{
  "n_layer": 14,
  "d_model": 256,
  "n_head": 2,
  "n_kv_head": 2,
  "head_dim": 128,
  "d_mlp": 1024,
  "vocab_size": 2048,
  "activation": "gelu",
  "norm": "layernorm",
  "norm_place": "pre",
  "norm_eps": 1e-05,
  "positions": "alibi",
  "qk_norm": false,
  "attn_scale": 0.0884,
  "bias": "all",
  "tie_embeddings": true,
  "parallel_block": false,
  "init": "trunc",
  "init_std_qkv": 0.0274,
  "init_std_o": 0.0,
  "init_std_up": 0.0274,
  "init_std_down": 0.0,
  "optimizer": "adam_variant",
  "lr": 0.0013,
  "beta1": 0.9,
  "beta2": 0.98,
  "weight_decay": 0.42,
  "lr_head": 0.011,
  "grad_clip": 2.0,
  "warmup_steps": 201,
  "schedule": "wsd",
  "decay_fraction": 0.291,
  "decay_shape": "linear",
  "final_lr_fraction": 0.05,
  "batch_tokens": 65536,
  "seq_len": 1024,
  "doc_mask": false,
  "train_tokens": 310000000,
  "steps": 4731,
  "dataset": "wikipedia_en"
}
MLP neurons of a small language model. Each row is named by its layer, matrix (up: input weights) and neuron, and shows model dimensions 0-127. Each number is 128 + 32 x the weight over its row's rms, rounded and kept within 0 to 255. Numbers have three digits each.
After each neuron's rows, "fires on" lists the tokens most often at its 100 highest values on Wikipedia text that the model never trained on.

L4.up954:160132142215135108096138141097064126090123157119050139136112160090166120111147118130166072144134126095078148143160130110121116117144065153116064138143121118168118119137207108108120131120098110092118148142144094139164130115093179109113116125094134126158103130174124094140108111156142103155057103161104205080128154114124111123092152101121114170115057156140120122198131158116137144152152
fires on: "at", "ad", "s", "ail", "in", "alth"

L3.up498:118214103142181105101091123123161123156143142110092119168121162105200126130123114072149056158112099105135129146117187143178114137147156119185126112060112138148095092104159104205108126077142177084093143150123096113181137090125121141142164120097130074084092114154091075124109141123153087119121114128132084150145076097082112090124062119059131124150146136166203114143115179188106122101141
fires on: "\n\n"

L6.up583:071116155153122083067158147105110138163130131124152104054173156104143128099134129137081106115103143188108144147046165059085127122155117144167132163049189075159127069139142183152123133134156147095118097170098083150147146197089130146182121123137127094164094152084151123102162043082166064102151132143089134107125124107107124085109155075129157131141166162155113188146114145114135161123113
fires on: "p", "ot", "i", "ed", "all"

L6.up15:049190122117125127107095157106118146170101120121116106111137162153100077172131158133169135148090145166183116173139128126122123079151203159124153086112071150147157113113088113207099145163128110075137100137173108144085086140095167114110175134172121098080075114155160083134098105185127104176119127149173169090119142101143127058125126045137160153165145108139129121141122080171140124084133
fires on: " and", "el", ",", "ic", "ier"

L3.up767:103168114148101131104128097106140056174131089165170131113109169126152095122183132117143083076141082129143159133098114137115129102105127087110090103102113124158166149100083115181143158171156049053132120089152099122114131094198133099163143209182192112064103092146130092151092100110095127147142117123121175134141137080167085171102068139179133132148155137069127103140106225149112149142171
fires on: " or", "|", "-", "/", "ical"

L7.up972:119123127134135095178150167129117125114160130122101136131094112161132118091106196122223102110101145204097186182127138102121165115144080132177132116094113123088130121138213177115158136101119133131141158158114119159147133115118153111112099138121145126107123132102086116120106141119084103146150116121097083156154149085140103162083144111155096142101190172106185134141116101179129089127167
fires on: "k", " with", " where", "om", "ch", "os"

L5.up186:134121075117073153117100075098166134146099067138082145193121161124114134134170109123162154104134139069143092155176143124124158132151217109148119169106132061071152111171186190144148152114124125110184096106158131127097137121151148127140118155144109083091126123119121036089180116147073107178075125135126136172143126127144132097068090128161061204138131133095102151134138176150102189135127
fires on: "'", " would", "ed", "ab", "ham", "ant"

L6.up43:098152132162151115183115107135138150073121100142149149192071144129105092158113124116110117103155145142139168133121137123163155172080146078172178119102098118120125101172163164118139175118129090103138080114079167134186118109117141129161189123120102115165108167071125122113163133152112068186063155174144168075166155141143131115074179112134099210126154174198103110147112150099058108174095
fires on: " York", " former", "ian", "ish", " became"

L6.up812:142196116127118137170187146106088146087073114162164086072190103165121099164138113129178136116082131139139159188103061117118120145093180139135083111111090103129170184099132150139120148144141055118108065112129109130125128120201171079115157123130164136178059084167151114157141130158087070161117113133136191115155095113151104121164103048152176153109101185125098102146105175166104122063191
fires on: "-", "ic", "al"

L11.up943:073168148187124094121105147104217093162088020156137133130145211117064131150144098120100066111087140085164128115076076153144163136176158126157134128102152139121123103111133080142133104130166154093148158150119173100122124098070173114179066184119154079183111062176083114128154154179121103079068109119146155105140112141084151153123104162116123107103109110113138172123138129125097110102144
fires on: " |", ".", " dis", "',", ":"

L5.up50:123118102141134167103090153078081131186061094070111081064135211134153121114150110106111146186083142116178130126099144127104097206103154150150089076151136134174156178120130146148180152096111126121132151138159142151166096083186176095097083162150145160142119111125096144165143092134166103151152129146101132109121132157133117130105076131117094136087095164154188070148133119211042148105201
fires on: "b", "gr", " (", "″", "ber"

L6.up323:173157152125122080109124101110146120072063067081112135178092159156106140126144146138149110156064108095087139184153153092097109169116221114111147108122143135127133090136089170149124144051167088131184142139177147137134160117154152140117137171127079074089149118160077076097195102169215137134149133114124142109189120108133102061174036112155147137131167122100121181114149185091122149116104
fires on: " to", " would", "ed", "H", "D", "b"

L4.up63:129131187070149083086073162093078167096099140131154149159108122125158187089149076163122151118087094050124106176140105148066132147169124131171141137115179134044129118175115121108183200027172102126064137154165129144169162126141140103135130177146107121162102135204145146158147182103150116133107083076155140168148135084153125118149073084083123158093166121140084091159108132142120125145117
fires on: "h", "ough", " well", "isc", "ch"

L6.up607:147155166190085119134127204115099128180086108118059125179137134130148140147176074117110075141130044123161170111113143143145148096151166143060085112135132133103078135119144135146144119112115085068102113179159152156144121141122139135173145108159150148123092157134097133122086102150147145131118142094131157115086120130073096120078155090107104119112116182122126133183121176153133191111160
fires on: " in", " In", "ad", "in", "ed"

L6.up80:111119163114099120153104137094110109085134097174087102131123098160106122145069100076196114125104147130136122140153136108151134122240133163153087153138101144162170111153109128134185107140077119120150173148127111163176115099166090064109133116103157116096130138161124101164113129152126077162123175139099140177127107114091127113091071099083156137161119137101149114118145093121143182116092
fires on: ".", " |", "in", "ac", "inc"

L5.up852:081143109147127093108092111095170081145149080120158060159159168146115130147126075128153120141106154134131131160142139128104110097119105107090177134113108115104117130118145165142124132083096116098190158158130160156163137115107137121174072139116082118193078104129105163102147139118112130109102132121176148124203107147083141110159107099147075215138143137181157119099166069151083150084169
fires on: " |", "wn", "per", ":", " Sen", "1"

L10.up444:162158166167082088083129156087144081160155140112142108144183089119112096173129153092172133092123144099099197154120119136083070111150078113135185125155157105166169116103131097128148150151111125112070162082181140142152130088151107100197140087162121125125105180157131107089101109123177131065102108074172135152124157118158096137092105095077142136167139177129121157173122127146132103116107
fires on: "s", "ol", "ir", "il", " E"

L4.up871:150115098095184079112062120152178154162117183082194144202128163069166115108175117120130085073112133111190108145120177142104104135092142118123119069122137164095137115070142173175099120086092120098081120152151120123179129099165168138128111188147184135067114132149128120120120135147183130116121118164167127165132151039138154061123120130086086106159096110126108174141049187158092138058122
fires on: "\n\n", "\n", "."

L4.up275:112117106146143080135048075159165147124155169078132145155129201080149145078144112118135120128120108130144138159180154117153061128131122152169121159109129192122135138093127155156139112064169147097146112144136126101164168092154112114087125129127093086087147120146124060139097144096162068084112127134113107184185149094123148110130030144083097124140116135128151125143088179199132124083146
fires on: "\n\n", "\n"

L7.up824:102115092100203160157117137099159143179083079204058106158135096159116176109139107150093157082093099059123141135180076079159112155108129085136097141105164187097104089141133087139143205148119123076123135119153110169064043097142153121123103132175155151144100139140063116118087099207105092095096119155148146124141085126129164116087078123118114134116117160109138106128117109165114087099136
fires on: "ad", ".", "az", " contin", "ud"

L10.up663:137127184139147094091153155116074117108073142145052126177121105142162161133136091093132114119093092113098151120065093123120143098114161166116181167090148144185154161074117114121117126120173080137133118171147155157148148107101108085124118107087174087119133128123164125160049130146137162147068105106148144150074153145099167150112135018126090161172109146097171186167177152124124106123107
fires on: " the", " B", "ud", "ad", " b", "d"

L4.up942:174149147082156104127050084149126127105156146114170127125125180085141153089178106109149103125149119118188138123158157114124105133146107103128143117075082088149149129089152153173072128075088147115145084135136111131123136164154166156149131159045143071121067114179110108141111090115126112179103095100178084221155101089117129084115080129137074128123115108103104150119075147203086117109113
fires on: "\n\n", "\n"

L3.up399:087165138100114117132143128097116139084158101170145111169060131145158089114166140147172121124094156133115108132140121116085169144126135165227112158061170148133081104076198130115129116148150113136110122179158130176151188083177124158112100189169185078131138085149149148139115163120164139105116127140135170109135148097158153115026135060127068163121184170094170117168135118136098147122134
fires on: "est", "at", "ad", " any"

L3.up775:128101148111144135154106120108173112118154149100098065120136135097128145153121128070175109135101025111148148148134136091203142112088231114090062133134120156172152140145143151133157138040069101138155160143192123125139125125190144132119094077160104085117138159129092109157087151086131132135098140116091090122185076132052102124094053050087115151111132125124164076150161098121157198115134
fires on: "D", "in", "d", "I", "ent", "inc"

L7.up226:118148106147120131169061065115152123129146103134096137147126118125136098161161118149142129188102135128087138126092100105124131145133179132137179159155072105157136070122170137148127143110137067089132135107119184137084113117182180105104097142135091053118066131183110123106180113153111110218101138124147174098211117097187170085123077103102117131138109164167124176153097148134146151113088
fires on: "S", "D", "b", "ers", "A", "/"

L7.up404:097131161218082129119135128112122126093124122125134154119157154147122167166161172111180101125121146211148158157128095123176069148143128089117125137140134148105119111169143180153101182132139091116154137098120108174164137151135105112112145121102082130116060170137138098102148135121117105178092108143108089167165137160159079156104102123165043129118171123206121104134068121078056127210081
fires on: "ian", "ines", " Japan", "ish", "a", "iss"

L6.up704:166128140106121111073183127113108102134143122204133110100116098159213089134121150076162127172117123157224150104105086051098116145163115128136132156132152106127104163148112084124153113053141137088125138133127092140171127118118170136167055122125134081104052094096138103185135095159120099164131111108114149076114109118111124102106150131183201122148147161165156118111119143113143184121143
fires on: " of", ":", " |", "ing", "ia", "g"

L5.up952:165138092118143092113124177109129117150129119135114121089132169104171146081106141089160155203097108111167172118124089117104151160145107116108091116118164133150130162138102120153142141061088136093074184094193106118218180102080134212136052141088132106131095103139121118113188156140167187113125063087106154092125169069112071183144105123144178137103140110157114100179142140143139131142137
fires on: "b", "c", "s", "m", "n", "r"

L4.up62:140154096122146079099083111160134180163148111079136155169125205073175129103157136132129070114103066067161127135091205114134072125120107083145112060102134111116127107064165156182108127037147177140103093139122112103134107129176127135158115145068154087123113138148104077147154104088160097088121095144145079179181145071141116086115055133107066096166119120150118148154094168162122114093128
fires on: "\n\n", "\n"

L6.up693:138183163116090091156137068124139133158112185112096086169126160054106113096154153077173109101162126145119122058094101122080121098143138118183130170113108106125110107161144112186158089138123157127122121191156087196189206115148151126122089151131111133114127112166134067142142089107134149175154128093114115164090177098113085087107132155097130111102185132111116136127167091138105062143147
fires on: " for", "p", " of", ":", "t"

L11.up690:143179137167174125128136103119089093148077109128172168084161105084116097108158140136181117087100127138155105120131068154095130092141108141066171122116130095114085139150079130176149111156132187133081087100107098191212113098111140079164132147155114140166156151162146094136118116134059110107099161114111142110057208099129121126120114134124149170081162152091083110155160152115093114113101
fires on: " of", ":", " on", "On", " in", " from"

L4.up838:135142093122162091128060095161171134148139143089143168155119221078205131081127161110134117104102137131179142141140168126145089160098113124134117100104142150112110134104146164151120138059151133063111105147130082113161134089135136139162112171105131090077141128146123075143130130104165097107133112108130090169183114083115138106122088144088096112169103143153163169108086175172077140081140
fires on: "\n\n", "\n"

L10.up440:142127079157159116102050137091153103201095073122128139150123107172083156106128200132158093056169160172106160187107140120098140139156117125116157171169114080166133194157134154135145088124125141112116177125166084128108127091140111110129131132114199067147089160152144128120147138184121125092098112088140140167080148055149110095126120130125106144111125121145143094159186113145150107055085
fires on: " E", "W", "ol", " "

L6.up89:105115118137150010111137145105120058180168130127141146120147164139182208125121092063136117141090117148148151100110091132146147129169103090094154105139111153129095117084098127145159110113124174118128145161176131099152185138126132130143121112144142115097137093138081084183144119128195165125120068069133083089119187121131082109136128123158154119095157135231128114160205143120144096119092
fires on: "h", "l", "n", "ch", "r", "s"

L4.up1017:165146131119141129142100178127118091144137189168104120102120131185156108137100145067144137175083103148195127150137134121139121160169126092145133134181091090161082136081072106124128072144060127075144119125154114090131151151085074187120120051125203138160139103145130062146177093106139117171146068121096151095128124087107091114129134097119087125191123106195163156123130105143122106104151
fires on: ":", "g", "r", "p", "n"

L7.up500:115160096110152128100135164121134089153106120133124144153135156135120154145097120127175086131138089082081131178141140058126080088149154155114157153094178116162174121087151102073151167074153188153151145151086113142188134127110081059165147154135125063134169098072117124113112142126160123150109120157211092169130097167169102117106101085103131148098064120095195144183132094121157180090124
fires on: " P", " B", "ours", "2", "012", "ad"

L5.up727:125136204134133142159111161128148141177136130162058133108109124173078113130121119127192126107123085133108146162113103091162127148161144152113076120107100133121198066105123132123120130087130133134199161129166125147163124075151089068205109137173185119126069144146087079101210144119129114174144130110130188164159113103127143149072088140118073111131113176122172099137062174148071144065125
fires on: "h", ".", "it", "p", "in"

L5.up322:102092110139126111138084154119129151097165127162138171194122125080139131135113130119089109126079142165081101131167071079141158131098094140127166093102168113116155151158175109139165127124144117148107099188137126135142082108134163156180083090200139131105143187131146172179126060193087172088145132156107144116174082088069153135086092082121174136077145141142156101113188085166115176150084
fires on: " to", "lin", " back", "ough", "ow", "o"